Weights of a small GPT-style language model, trained from scratch on English Wikipedia: attention and MLP in parallel.
MLP neurons of a small language model. Each row is named by its layer, matrix (up: input weights) and neuron, and shows model dimensions 256-319. Each number is 50 + 15 x the weight over its row's rms, rounded and kept within 0 to 99.
Before each neuron's rows, "fires on" lists the tokens most often at its 100 highest values on Wikipedia text that the model never trained on.

fires on: "c", "k", "h", "id", "in", "on"
L3.up1219:42 58 41 37 65 57 64 25 60 65 28 50 45 70 49 41 50 60 44 58 49 63 47 61 31 62 11 44 60 39 61 53 21 39 18 61 52 30 54 06 54 73 43 43 58 48 41 44 60 53 34 71 36 53 33 45 58 44 25 77 36 53 31 48

fires on: "n", "ur", "us", "el", "-"
L3.up1057:38 33 55 32 41 32 53 33 51 39 36 69 66 64 44 35 77 43 53 67 76 56 47 54 40 72 57 23 60 33 60 60 51 15 65 64 27 63 52 47 56 67 44 53 43 44 43 40 63 55 23 28 58 58 29 52 32 48 74 45 80 24 33 78

fires on: "+", "em", "ed", "ternational"
L3.up445:56 31 28 13 41 43 44 63 44 37 36 73 59 61 55 52 63 59 34 40 59 71 46 57 42 31 62 56 53 56 48 27 42 40 43 68 41 60 56 42 65 47 59 68 64 49 59 52 52 59 05 61 44 17 55 61 56 45 40 42 52 51 58 73

fires on: ":", "-", " in", "er"
L3.up907:26 35 39 50 37 34 52 38 26 64 53 55 56 41 65 46 60 57 30 89 45 56 22 65 34 53 45 47 46 45 52 61 37 37 26 69 53 26 60 59 56 57 33 39 20 62 42 81 39 73 50 26 23 47 48 90 59 66 60 49 66 51 58 39

fires on: "\n", "ab", "ly"
L3.up647:30 37 37 52 67 68 64 83 42 56 45 73 51 21 58 42 39 47 42 48 49 51 67 48 30 33 19 87 60 49 44 43 40 52 63 54 69 62 47 58 40 38 52 62 69 93 35 48 34 47 50 53 81 27 60 60 44 63 44 41 53 43 32 33

fires on: "ol", "y", "ph", "er", "w", "O"
L3.up537:46 31 01 61 62 43 42 63 53 51 29 30 55 70 35 36 68 49 38 17 38 45 44 40 31 40 61 49 46 55 49 66 52 35 29 42 42 28 49 49 33 71 47 41 15 31 39 57 23 58 65 47 38 36 36 51 42 22 58 77 50 32 44 55

fires on: "er", "ies", "re", "ange", "at", "ine"
L3.up296:44 60 64 29 59 34 69 40 38 58 61 60 46 55 57 65 62 51 31 40 53 39 57 62 66 56 70 34 29 34 66 48 59 30 41 36 54 32 28 29 23 57 52 31 30 68 62 74 45 72 11 51 45 41 63 31 62 76 66 54 66 40 49 63

fires on: "m", "al", "On", " it", "el", "ording"
L2.up496:40 83 49 66 37 23 30 36 88 65 39 51 51 23 51 63 21 37 60 59 29 29 34 30 55 56 44 60 37 48 77 08 68 24 33 45 32 31 55 53 49 55 72 55 28 38 58 65 31 92 45 27 50 72 70 45 11 38 61 37 52 39 31 68

fires on: ".", ":", " And", "amb", "urp", "ass"
L3.up1157:33 54 42 61 50 48 30 35 33 90 44 70 66 66 38 20 60 55 44 46 38 66 44 66 49 38 66 47 34 65 72 51 39 41 81 57 68 63 62 73 58 62 42 59 59 64 39 54 45 52 55 71 33 43 56 47 26 33 43 60 07 34 39 44

fires on: "===", "==", "-", "em"
L2.up1237:65 26 24 55 67 63 49 56 29 59 50 40 49 64 34 59 51 42 55 37 71 67 37 39 43 41 70 70 58 46 65 54 42 41 48 48 55 58 73 48 26 54 39 79 61 42 38 53 48 42 59 62 74 53 47 53 48 43 46 56 23 56 51 50

fires on: "el", "on", "a", "ela", "ron", "m"
L2.up377:51 60 51 38 45 40 21 72 78 50 61 78 63 42 50 65 76 61 34 56 45 69 74 62 62 52 57 66 34 46 48 34 47 26 44 51 47 35 71 30 29 70 64 49 46 58 70 43 40 62 42 55 33 77 64 39 20 37 44 69 57 48 38 43

fires on: " would", " will", "ing", "ch", "out", "ush"
L3.up528:78 57 63 18 43 21 38 62 36 39 77 75 59 37 47 53 59 49 55 39 39 51 31 81 58 34 35 43 40 41 26 70 61 63 37 38 63 53 41 71 52 28 43 49 45 84 63 18 28 30 85 40 47 54 36 44 58 78 57 35 50 39 41 63

fires on: "===", "==", "\n", "ster", "er", " ==="
L2.up100:85 58 53 42 69 55 69 72 26 60 44 26 63 45 35 64 51 51 17 69 64 58 38 68 41 48 47 48 40 55 60 49 62 39 54 21 68 62 31 54 33 83 56 41 64 48 24 40 49 40 35 68 70 62 43 61 41 79 29 44 35 80 41 42

fires on: "h", "t", "o", "ic", " of", "oor"
L3.up963:51 55 33 69 26 43 42 30 44 47 60 49 38 31 50 52 57 51 45 71 45 44 46 58 42 16 40 64 36 31 48 31 48 37 50 48 30 37 52 70 43 74 22 57 52 24 47 30 51 55 54 62 54 34 61 60 44 63 53 31 60 57 36 39

fires on: "5", "4", "b", "7", "ric", "6"
L3.up26:53 31 54 45 80 30 37 63 32 48 55 48 41 55 76 86 81 42 43 69 55 42 50 20 19 42 49 59 64 56 67 69 41 01 18 44 59 61 36 52 47 27 38 73 85 27 55 79 57 49 29 64 61 57 81 55 43 48 60 59 63 35 36 70

fires on: " most", " well", ":", "ro", "io", "op"
L2.up527:60 59 70 49 32 64 33 33 50 41 51 52 70 31 40 29 39 48 60 45 64 53 69 53 27 68 35 24 60 66 78 68 19 71 39 37 79 34 26 50 87 51 46 65 67 34 61 36 39 52 62 42 61 20 45 46 32 87 24 49 57 59 24 69

fires on: "ed", "en", "em"
L3.up810:52 42 27 34 49 68 41 58 56 59 58 48 53 61 42 96 56 43 50 35 52 51 30 63 22 67 88 50 56 23 43 41 54 49 46 43 36 55 30 43 61 55 64 38 46 56 51 31 39 30 24 59 69 28 47 54 45 40 62 35 80 27 45 66

fires on: "o", "ti", "i", "ia", "my", "an"
L2.up1065:18 30 43 20 44 60 50 53 46 39 70 72 64 48 58 58 56 39 46 43 59 52 60 55 44 37 41 51 56 55 64 34 52 52 44 44 57 55 69 38 37 47 43 00 52 24 55 61 75 37 47 50 40 55 40 48 30 56 50 50 42 76 55 44

fires on: " of", " over", "vers", "al", "ear"
L2.up205:26 77 56 49 42 68 71 59 79 41 38 45 44 56 99 91 63 39 76 39 37 55 60 57 30 48 62 56 36 53 58 63 65 41 56 44 50 40 45 61 36 38 49 13 44 38 30 29 31 52 53 26 44 25 19 44 58 35 53 77 48 56 54 54

fires on: "a", "ie", "it", "el", "l", "al"
L3.up515:65 66 55 43 45 47 36 45 45 62 39 62 40 58 52 44 50 68 54 26 55 70 21 49 58 21 50 20 62 46 64 63 65 45 32 53 52 54 83 45 53 64 33 43 62 34 67 32 71 48 49 54 48 47 69 70 22 36 58 47 49 50 27 62

fires on: "r", "et", "h", "am", "an", "el"
L3.up466:51 54 32 56 14 67 33 71 59 76 36 60 38 44 50 59 58 79 37 42 36 38 55 30 36 58 42 25 34 30 41 26 62 34 47 45 43 42 39 64 44 75 44 66 81 40 48 57 34 52 36 59 50 50 61 37 79 27 52 54 31 56 52 51

fires on: "ad", "red", "o", "h", "in", "ram"
L2.up1221:53 45 58 49 43 57 53 34 30 63 62 21 58 46 25 27 53 35 27 31 36 44 41 48 42 66 63 58 37 55 75 62 49 40 55 71 39 39 62 45 09 65 20 53 47 76 57 63 30 38 44 44 69 62 34 38 72 70 39 66 49 54 24 60

fires on: "om", "ing", "ok", "ik", "k", "ri"
L3.up1274:29 48 64 71 58 65 63 32 64 31 48 32 51 64 25 53 55 53 29 42 22 48 37 54 68 64 32 21 50 55 65 63 32 58 57 61 48 29 33 56 81 70 44 60 63 56 35 72 75 27 31 52 32 76 89 57 67 37 68 64 68 32 57 41

fires on: "il", " of", "er", "am", " el", "o"
L3.up842:65 53 58 56 31 47 50 59 24 53 51 48 47 31 44 46 45 58 42 50 54 18 21 56 65 30 26 53 35 40 47 37 20 45 25 66 49 50 47 41 18 35 36 30 41 41 43 56 44 68 46 35 44 21 52 55 52 53 57 19 67 64 70 41

fires on: "ad", "in", "ecutive", "on", "ing", "r"
L3.up433:44 25 53 57 43 43 37 43 69 53 36 37 61 30 27 12 53 49 29 36 31 55 54 45 37 61 21 41 71 42 77 82 40 60 37 16 67 54 53 29 50 61 21 54 53 42 56 49 58 33 40 42 67 61 45 40 21 58 36 74 30 53 72 61

fires on: "ie", "el", "hn", "ia", "e"
L2.up669:35 32 36 50 48 66 69 43 54 43 77 70 34 72 40 21 69 76 64 53 75 36 66 43 60 54 31 57 41 55 62 58 38 24 36 54 68 66 51 49 50 58 55 54 55 80 36 36 70 55 01 41 51 55 68 78 21 44 20 62 39 41 68 40

fires on: "al", "let", "per", "ia", "and", "go"
L2.up948:11 50 53 48 51 56 78 40 57 76 61 36 39 45 52 58 44 42 53 40 48 60 50 47 52 49 48 52 49 52 26 69 33 47 36 41 76 33 37 46 22 49 44 23 31 49 71 33 36 47 63 39 54 41 56 61 43 38 44 62 57 40 34 43

fires on: "ğ", "or", "E", "z", "==", "==="
L2.up1027:45 31 35 50 67 48 65 75 52 53 52 59 29 63 63 31 54 80 43 37 62 45 44 61 21 23 84 50 75 22 51 83 36 56 61 40 48 55 44 36 49 65 52 34 55 62 33 45 65 65 64 52 76 44 40 28 83 29 20 48 37 76 53 83

fires on: ",", " and", ";", ")", "),"
L3.up555:46 34 42 48 51 50 55 61 40 42 50 38 22 45 36 50 54 68 32 70 64 41 34 46 39 44 53 68 55 50 30 40 34 44 12 34 67 43 49 53 17 67 37 45 55 43 47 54 70 46 58 66 70 81 31 62 31 35 56 63 42 39 50 42

fires on: "\n", "c", "u"
L3.up921:41 38 47 30 54 39 72 84 33 51 21 40 38 38 45 24 48 72 54 54 39 72 53 57 43 19 52 57 63 38 63 49 75 64 77 65 66 72 31 75 31 70 61 64 44 64 51 53 41 92 56 75 58 58 70 34 52 43 60 46 75 64 64 45

fires on: ":", "d", "ery", "z", "en"
L3.up1059:38 36 49 39 21 60 32 40 38 34 31 49 44 53 49 44 67 54 64 19 58 38 37 57 34 67 57 57 42 42 28 42 45 65 22 27 32 59 47 46 36 40 53 66 70 44 73 26 58 50 23 30 41 24 57 60 73 52 69 57 59 05 69 29

fires on: "ities", "a", "lection", "ry", "e", " of"
L2.up352:58 57 45 58 33 41 24 70 52 72 42 36 49 37 76 33 38 24 39 37 60 10 82 54 51 35 57 48 31 54 30 49 32 37 42 40 64 41 40 48 43 34 27 17 55 69 45 44 70 50 23 48 50 40 35 42 64 48 50 45 47 78 63 38

fires on: "-", "w", "ent", " in", "x"
L2.up1146:80 44 35 46 56 59 36 51 47 53 58 44 52 38 58 23 44 37 32 37 41 42 34 41 48 56 35 31 70 56 47 53 47 37 66 63 44 45 37 83 71 48 74 57 26 83 39 63 53 54 56 36 72 31 47 33 53 50 72 43 53 19 63 51

fires on: ":", "al", "in", "rew", "ox"
L2.up248:62 65 36 77 42 37 67 43 62 39 77 50 56 45 30 51 46 47 65 38 48 18 54 49 62 51 35 76 42 76 47 63 52 52 59 32 39 17 32 41 47 26 41 81 67 44 38 66 70 62 37 61 45 52 68 60 63 55 80 63 47 58 52 50

fires on: " as", " in", " of", "om", "ied"
L3.up1216:59 26 55 71 50 31 43 75 61 53 49 34 51 55 55 30 45 72 35 65 58 38 30 56 40 52 38 67 50 58 61 71 49 38 25 70 72 39 49 59 44 57 52 26 42 49 70 37 45 61 43 51 34 31 57 32 29 95 47 32 42 34 37 64

fires on: "ed", " of", "i", "f", "d", "ing"
L2.up300:61 35 67 72 34 52 35 48 81 52 40 36 27 66 54 47 69 42 52 29 43 69 31 77 61 49 49 43 70 65 47 33 54 65 60 24 17 13 78 76 80 59 45 70 69 69 31 40 37 35 53 52 18 42 61 44 42 56 77 76 54 56 67 66

fires on: "er", "se", "ly", "ely", "cept", "ent"
L2.up597:56 39 32 48 43 65 61 55 51 45 31 75 60 44 18 35 76 57 49 55 59 90 61 53 29 32 53 68 48 57 48 62 40 51 71 66 57 30 51 74 49 52 21 49 58 73 43 72 56 27 29 63 39 50 58 60 39 59 45 54 48 31 36 48

fires on: ":", " UTC", " on", "-", "ic", "ent"
L2.up1096:58 54 32 43 70 69 41 29 39 35 36 90 73 74 53 50 51 63 62 59 36 68 34 68 49 71 77 55 66 41 66 17 75 42 36 62 68 37 41 64 33 43 45 62 64 42 49 45 45 77 72 25 37 51 75 49 24 44 45 84 42 40 34 42

fires on: " of", "ing", "em", " Battle", "ped", "ied"
L3.up769:57 31 41 55 46 60 41 44 61 43 31 34 85 61 29 45 77 52 51 65 50 47 41 62 43 48 79 83 40 54 47 56 52 27 61 46 59 76 39 57 48 49 30 19 34 78 89 50 28 57 71 62 66 38 37 42 54 78 68 55 59 37 58 48

fires on: "ing", "ed", "s", "der", "les"
L3.up871:27 69 36 23 57 53 36 41 68 48 58 56 34 62 57 62 31 50 42 61 53 21 38 47 29 63 64 64 44 65 52 43 41 41 62 47 34 48 62 46 46 74 51 66 58 18 27 28 68 51 24 49 73 39 70 68 49 54 49 65 46 09 50 47

fires on: "ad", "8", "9", "4", "ing", "6"
L3.up508:64 49 50 35 42 11 16 63 31 24 30 71 39 41 59 45 59 54 40 28 61 32 45 64 61 35 55 45 49 08 60 77 69 57 13 43 31 42 42 44 20 44 39 71 65 54 09 43 49 42 33 48 50 37 66 42 49 49 55 78 58 40 51 72

fires on: "==", " ==", "==="
L2.up1268:67 52 33 35 66 58 30 58 47 61 42 38 59 69 49 53 66 57 49 51 36 52 30 38 41 57 43 52 10 66 27 58 65 47 68 44 43 63 61 44 34 67 41 71 67 29 58 74 47 42 58 41 81 47 36 23 43 74 32 54 47 74 65 56

fires on: " of", "e", "emb", "d", "ag", "ident"
L2.up772:27 38 49 50 77 50 56 50 53 55 46 48 45 44 61 19 24 48 26 51 49 66 56 46 67 48 68 68 64 40 45 65 59 36 25 36 64 31 71 79 43 55 36 33 76 47 06 66 51 54 60 57 46 50 60 31 51 50 60 49 56 59 01 69

fires on: "ad", "em", " of", "en", "ed", "p"
L3.up153:71 53 30 52 44 59 12 60 62 46 57 49 74 26 63 70 88 27 55 39 58 62 14 34 37 61 48 57 52 51 44 51 56 60 71 49 59 59 46 49 68 31 64 16 24 33 50 53 34 62 72 57 39 56 39 57 20 53 44 59 70 30 57 48

fires on: "ing", "ating"
L3.up822:61 52 59 34 47 44 35 54 47 66 42 54 62 30 46 64 09 44 52 50 53 57 36 70 54 63 52 12 59 36 29 57 48 57 50 30 45 31 51 59 25 43 41 78 32 39 57 41 30 37 62 54 57 36 74 49 33 60 57 30 48 10 73 57

fires on: "==", "lic", "m", " ==", " by", "en"
L3.up420:42 27 40 39 34 51 35 41 42 64 56 51 35 38 58 47 45 66 73 41 70 31 40 35 61 46 55 71 53 75 33 44 50 57 62 39 32 58 59 11 29 48 24 36 77 33 69 65 45 54 26 65 84 64 56 34 52 54 41 68 44 64 58 14

fires on: ":", "',", " of", " in", "'"
L3.up179:67 55 78 54 53 55 35 58 55 55 87 52 35 72 50 31 73 51 48 53 27 40 39 56 47 44 06 62 38 59 46 69 47 41 28 71 59 36 33 53 46 51 34 64 44 48 50 56 59 27 66 54 33 17 53 46 41 52 32 69 67 57 53 63

fires on: ".", "er", "s", "am", "ag"
L2.up857:41 47 47 50 56 42 46 59 39 69 51 34 30 68 44 51 39 53 50 28 17 37 35 64 27 68 44 40 52 45 43 46 61 31 37 38 35 58 25 05 31 53 36 48 65 44 82 38 44 58 60 42 57 36 48 45 56 55 49 35 54 74 55 48

fires on: "-", "o", "ot", "ard", " for"
L2.up56:42 54 43 39 67 36 57 47 53 53 42 60 48 59 31 31 37 46 26 20 73 27 54 50 22 43 38 46 26 49 44 73 56 59 19 53 41 94 60 50 48 60 52 54 48 60 66 40 49 34 30 59 28 47 33 54 48 61 47 39 68 49 40 29

fires on: " that", "g", "re", "as"
L2.up476:43 23 20 52 61 69 70 36 30 43 54 26 40 60 57 47 32 54 25 70 40 35 60 51 55 50 41 46 19 55 49 63 43 29 50 73 46 58 51 44 98 59 52 47 44 24 58 32 35 73 37 57 66 45 45 60 44 73 63 51 55 34 57 53

fires on: "up", "e", "on", "h", "r", "erv"
L2.up557:44 44 46 62 45 57 74 41 61 43 25 35 55 71 38 21 32 40 38 66 36 37 44 44 26 50 58 34 87 48 59 55 34 46 46 38 30 75 66 74 51 85 34 42 69 53 51 63 59 36 37 42 56 58 43 48 76 57 18 59 43 54 56 64

fires on: " of", "al", "way", "ain", "road", " on"
L2.up267:42 55 50 46 37 39 56 45 33 99 55 51 34 32 58 52 50 41 43 60 33 14 53 52 59 42 57 65 49 64 40 45 29 28 68 65 51 65 36 50 68 58 25 58 47 78 56 69 52 42 79 54 71 66 58 40 28 49 51 36 29 69 22 62

fires on: " of", "ar", "ist", "ess", "erv", "et"
L2.up119:57 64 74 55 42 67 39 65 14 34 80 67 51 41 49 61 46 65 61 36 28 43 46 72 33 59 46 43 39 60 53 22 59 23 52 60 42 76 35 65 66 52 30 58 48 60 36 30 33 28 13 35 36 18 48 60 44 63 72 79 61 58 87 73

fires on: "ou", "u", "z", "x", "ce", "-"
L3.up1112:59 49 39 51 35 54 49 53 54 71 19 37 55 58 95 45 51 39 38 38 49 49 52 37 40 30 47 34 37 54 24 55 66 43 44 42 66 57 25 55 47 33 22 63 41 68 47 62 50 36 57 49 67 54 35 37 38 77 76 71 52 25 56 27

fires on: " of", " from", "ro", "."
L2.up1141:56 42 53 47 52 38 54 62 50 63 73 46 36 54 54 38 42 68 73 37 32 48 49 69 53 36 22 64 69 65 45 35 32 63 65 56 19 77 47 50 40 72 39 40 53 66 80 48 28 58 40 40 63 59 58 67 73 40 20 64 35 58 47 64

fires on: ":", "ed", "ist", "-", "is", " of"
L2.up474:40 54 60 43 51 48 60 54 41 88 55 56 52 37 57 77 69 45 57 45 46 77 53 73 40 53 21 30 51 39 39 30 45 46 08 58 47 18 75 54 73 63 36 54 54 50 43 55 23 31 53 54 06 38 51 57 46 46 36 62 49 65 81 70

fires on: "=", " |", "),", ":", "ist", "-"
L3.up1145:69 38 56 18 23 67 62 44 25 73 63 64 79 63 69 58 46 63 41 44 40 39 50 61 45 65 71 36 42 28 64 49 65 65 33 64 29 47 35 59 40 59 60 60 28 50 43 84 45 61 38 36 37 55 43 65 23 62 45 47 40 35 57 56

fires on: "us", "ies", "ent"
L3.up1229:37 47 37 25 40 13 48 61 30 40 45 69 42 58 64 62 65 32 46 61 56 43 69 41 37 42 58 20 56 53 60 73 48 36 46 44 68 38 46 32 28 65 48 08 43 57 44 63 34 40 49 39 57 38 47 28 41 52 54 37 58 49 32 50

fires on: "end", "O", "le", "en", "ine", "ee"
L2.up997:33 27 36 51 50 46 52 57 52 59 34 49 44 43 29 57 64 54 49 59 58 43 30 46 45 34 53 40 42 28 46 31 63 46 34 55 52 46 44 66 39 57 48 46 58 50 58 78 23 27 51 51 54 48 42 65 62 42 62 65 32 40 48 83

fires on: "is", "us", " or", " in", " ===", "ul"
L2.up1137:50 40 44 59 63 55 08 69 46 48 41 43 37 61 31 46 63 44 45 47 65 45 42 47 49 70 46 54 38 33 36 79 43 46 91 42 34 49 44 62 36 79 55 70 30 52 76 51 68 33 26 37 89 38 29 28 64 33 67 08 43 63 38 69

fires on: " such", "r", "an", "ed", "ith"
L3.up88:40 39 34 27 45 46 35 53 67 46 55 34 42 61 55 51 54 45 52 67 61 47 46 51 58 72 33 65 34 58 58 06 56 48 67 52 52 50 59 72 48 49 53 72 63 48 36 48 28 39 43 62 38 54 30 11 73 58 50 41 30 32 27 55

fires on: "le", "O", " part", "at", "ver", "ess"
L2.up841:24 47 54 24 43 21 33 56 42 33 52 51 79 26 49 84 70 52 50 49 73 37 20 32 43 48 48 24 55 57 67 38 60 51 35 53 53 82 61 56 30 62 67 48 59 43 59 51 68 16 40 76 44 58 28 54 18 54 55 77 63 30 52 52

fires on: " and", "al", "ain", " were", "is"
L2.up284:49 60 45 28 30 47 58 66 49 30 36 82 62 47 63 64 57 66 62 28 42 34 26 45 56 46 58 63 46 45 41 61 57 41 47 57 35 74 65 48 62 63 24 47 72 68 59 58 54 69 53 82 73 42 45 57 21 39 24 60 34 63 36 71

fires on: "-", "o", " York", "ul", "ec"
L2.up599:26 25 47 53 16 38 27 44 49 63 38 42 47 47 27 53 31 29 57 26 61 58 40 49 48 32 46 53 35 34 62 62 66 68 30 41 25 80 47 32 33 76 53 52 68 30 57 49 78 48 59 31 64 14 65 53 43 54 71 23 71 44 75 47

fires on: "-", "er", ".", "en", " episode", "if"
L2.up463:62 58 52 61 34 61 62 65 73 66 48 33 58 51 31 46 35 32 31 43 69 52 34 34 34 43 63 48 35 31 41 28 76 50 53 49 45 72 48 08 56 50 20 57 49 54 69 40 48 37 51 61 41 75 60 60 48 52 47 44 49 56 66 67

fires on: ".", "=", ")."
L2.up843:46 26 39 66 43 57 58 61 79 29 61 33 54 63 56 38 46 50 69 41 45 53 65 75 21 72 65 48 52 56 25 32 51 81 64 52 14 51 56 72 43 43 30 32 44 46 60 55 34 45 70 67 50 42 60 58 46 56 31 44 47 47 57 35

fires on: "er", ":", "o", "in", "ag"
L3.up623:55 61 59 58 62 40 57 73 45 58 82 47 63 67 16 59 59 41 17 31 13 23 55 31 30 34 36 66 69 73 41 39 38 88 43 54 51 36 41 16 37 53 34 26 42 26 56 44 91 52 35 81 52 44 47 69 45 40 63 33 30 28 52 69

fires on: "l", "\n", "v", " |", " did", "u"
L3.up1275:52 52 74 59 53 42 47 65 50 42 72 64 51 47 34 29 77 45 54 59 59 63 79 53 52 26 29 71 31 37 31 35 31 43 37 36 62 47 44 50 39 59 68 46 81 69 52 72 47 56 15 57 53 36 36 51 34 57 40 45 44 53 61 44

fires on: "d", "c", "A", "re", "C"
L3.up265:66 70 54 52 90 52 40 48 36 34 57 48 57 49 47 41 35 56 31 50 55 33 62 36 52 53 60 48 20 61 61 48 59 34 78 45 60 46 17 33 67 67 35 37 51 37 37 64 49 49 43 55 56 24 44 65 43 14 46 46 58 28 64 40

fires on: ".", "to", "ister", "\n", "uck", "and"
L2.up427:70 43 26 56 46 80 72 35 26 51 59 34 29 62 38 66 44 65 11 55 48 36 28 32 33 42 32 62 57 37 33 56 42 41 75 44 36 32 28 32 43 37 71 54 36 58 21 66 24 44 68 68 73 44 72 26 48 79 58 48 28 63 50 39

fires on: "or", "ty", " such", "ern", "te", "ational"
L2.up1170:32 77 37 43 31 46 58 64 59 39 64 82 54 51 35 29 57 37 33 24 32 42 47 44 13 61 55 32 59 50 36 44 36 40 63 46 53 45 24 51 54 31 48 46 38 53 52 61 49 43 49 58 60 50 67 32 81 43 11 40 55 28 67 47

fires on: "m", "a", "af", " of", "my"
L2.up907:29 33 27 59 35 33 52 48 22 58 62 62 53 45 77 58 48 29 58 46 37 17 40 43 44 45 41 37 59 53 56 26 31 64 45 45 39 52 50 59 17 55 44 32 66 62 48 27 46 41 40 43 50 58 39 65 61 66 47 36 42 51 68 60

fires on: "r", "on", "um", "ach", "us", "uc"
L3.up620:42 49 58 47 49 31 52 32 44 42 81 55 70 51 41 26 63 27 77 38 71 59 36 24 31 55 54 31 49 55 67 62 58 64 37 40 35 55 45 46 23 51 68 31 75 53 47 55 36 55 50 78 33 49 59 26 37 31 70 23 48 44 46 30

fires on: "al", "ol", "ent", " of", "ly"
L2.up1104:67 69 45 48 46 29 59 40 52 54 45 54 32 57 25 71 23 39 45 52 44 61 56 56 22 32 57 84 47 51 50 56 41 42 49 23 29 36 56 31 74 36 37 58 51 79 69 43 59 45 30 50 66 45 57 67 23 56 68 51 43 18 68 52

fires on: "ing", "s", "ad", "eries", "ic"
L2.up162:44 52 42 29 45 36 47 36 62 29 46 35 43 45 32 15 27 25 21 40 48 52 79 28 32 46 20 50 43 09 48 54 39 23 42 46 87 43 49 39 49 47 70 67 57 67 51 58 73 49 74 56 30 42 40 44 33 48 22 41 46 84 37 60

fires on: "ing", "on", "r", "m", "f"
L2.up428:37 00 59 85 58 64 36 56 59 46 53 27 54 46 62 36 60 50 59 37 65 36 45 38 43 24 38 39 53 44 66 57 62 63 61 27 77 84 56 38 55 57 54 71 51 44 53 55 43 29 39 40 62 52 46 69 58 48 64 62 45 58 55 72

fires on: "as", "et", "ay", "ly"
L2.up858:28 46 62 68 34 88 66 24 47 60 47 69 36 92 44 33 34 66 35 55 61 42 55 55 41 57 52 63 77 65 55 53 53 32 46 53 66 64 80 38 57 56 44 35 84 86 56 30 39 33 54 28 56 28 56 54 59 64 61 37 42 46 62 55

fires on: "ate", "ire", "d", "ain", "ates", " of"
L2.up392:45 75 63 57 51 60 56 54 42 27 36 38 31 64 29 31 31 54 47 52 56 46 23 67 54 49 56 71 24 48 30 44 32 46 00 57 36 59 57 64 66 43 27 48 38 52 48 62 27 60 56 60 66 34 48 43 48 52 72 34 54 52 29 50

fires on: " of", "is", "o", "n", "te", "us"
L3.up1097:58 43 50 56 53 32 35 69 51 45 32 36 47 60 59 39 67 31 61 59 53 63 48 41 53 43 53 68 63 55 47 52 67 55 52 77 41 37 40 72 58 70 42 49 51 66 59 51 47 50 42 50 43 62 25 38 56 29 41 34 52 62 46 48

fires on: "ent", "ed", "and", " |", "ip", "ost"
L2.up110:67 50 33 57 75 66 38 48 78 27 95 48 37 46 48 62 53 21 51 45 64 55 44 41 49 85 61 59 72 48 75 23 76 60 72 51 39 38 39 50 64 57 55 44 39 60 59 68 28 14 38 35 44 40 31 49 73 60 34 53 33 26 39 53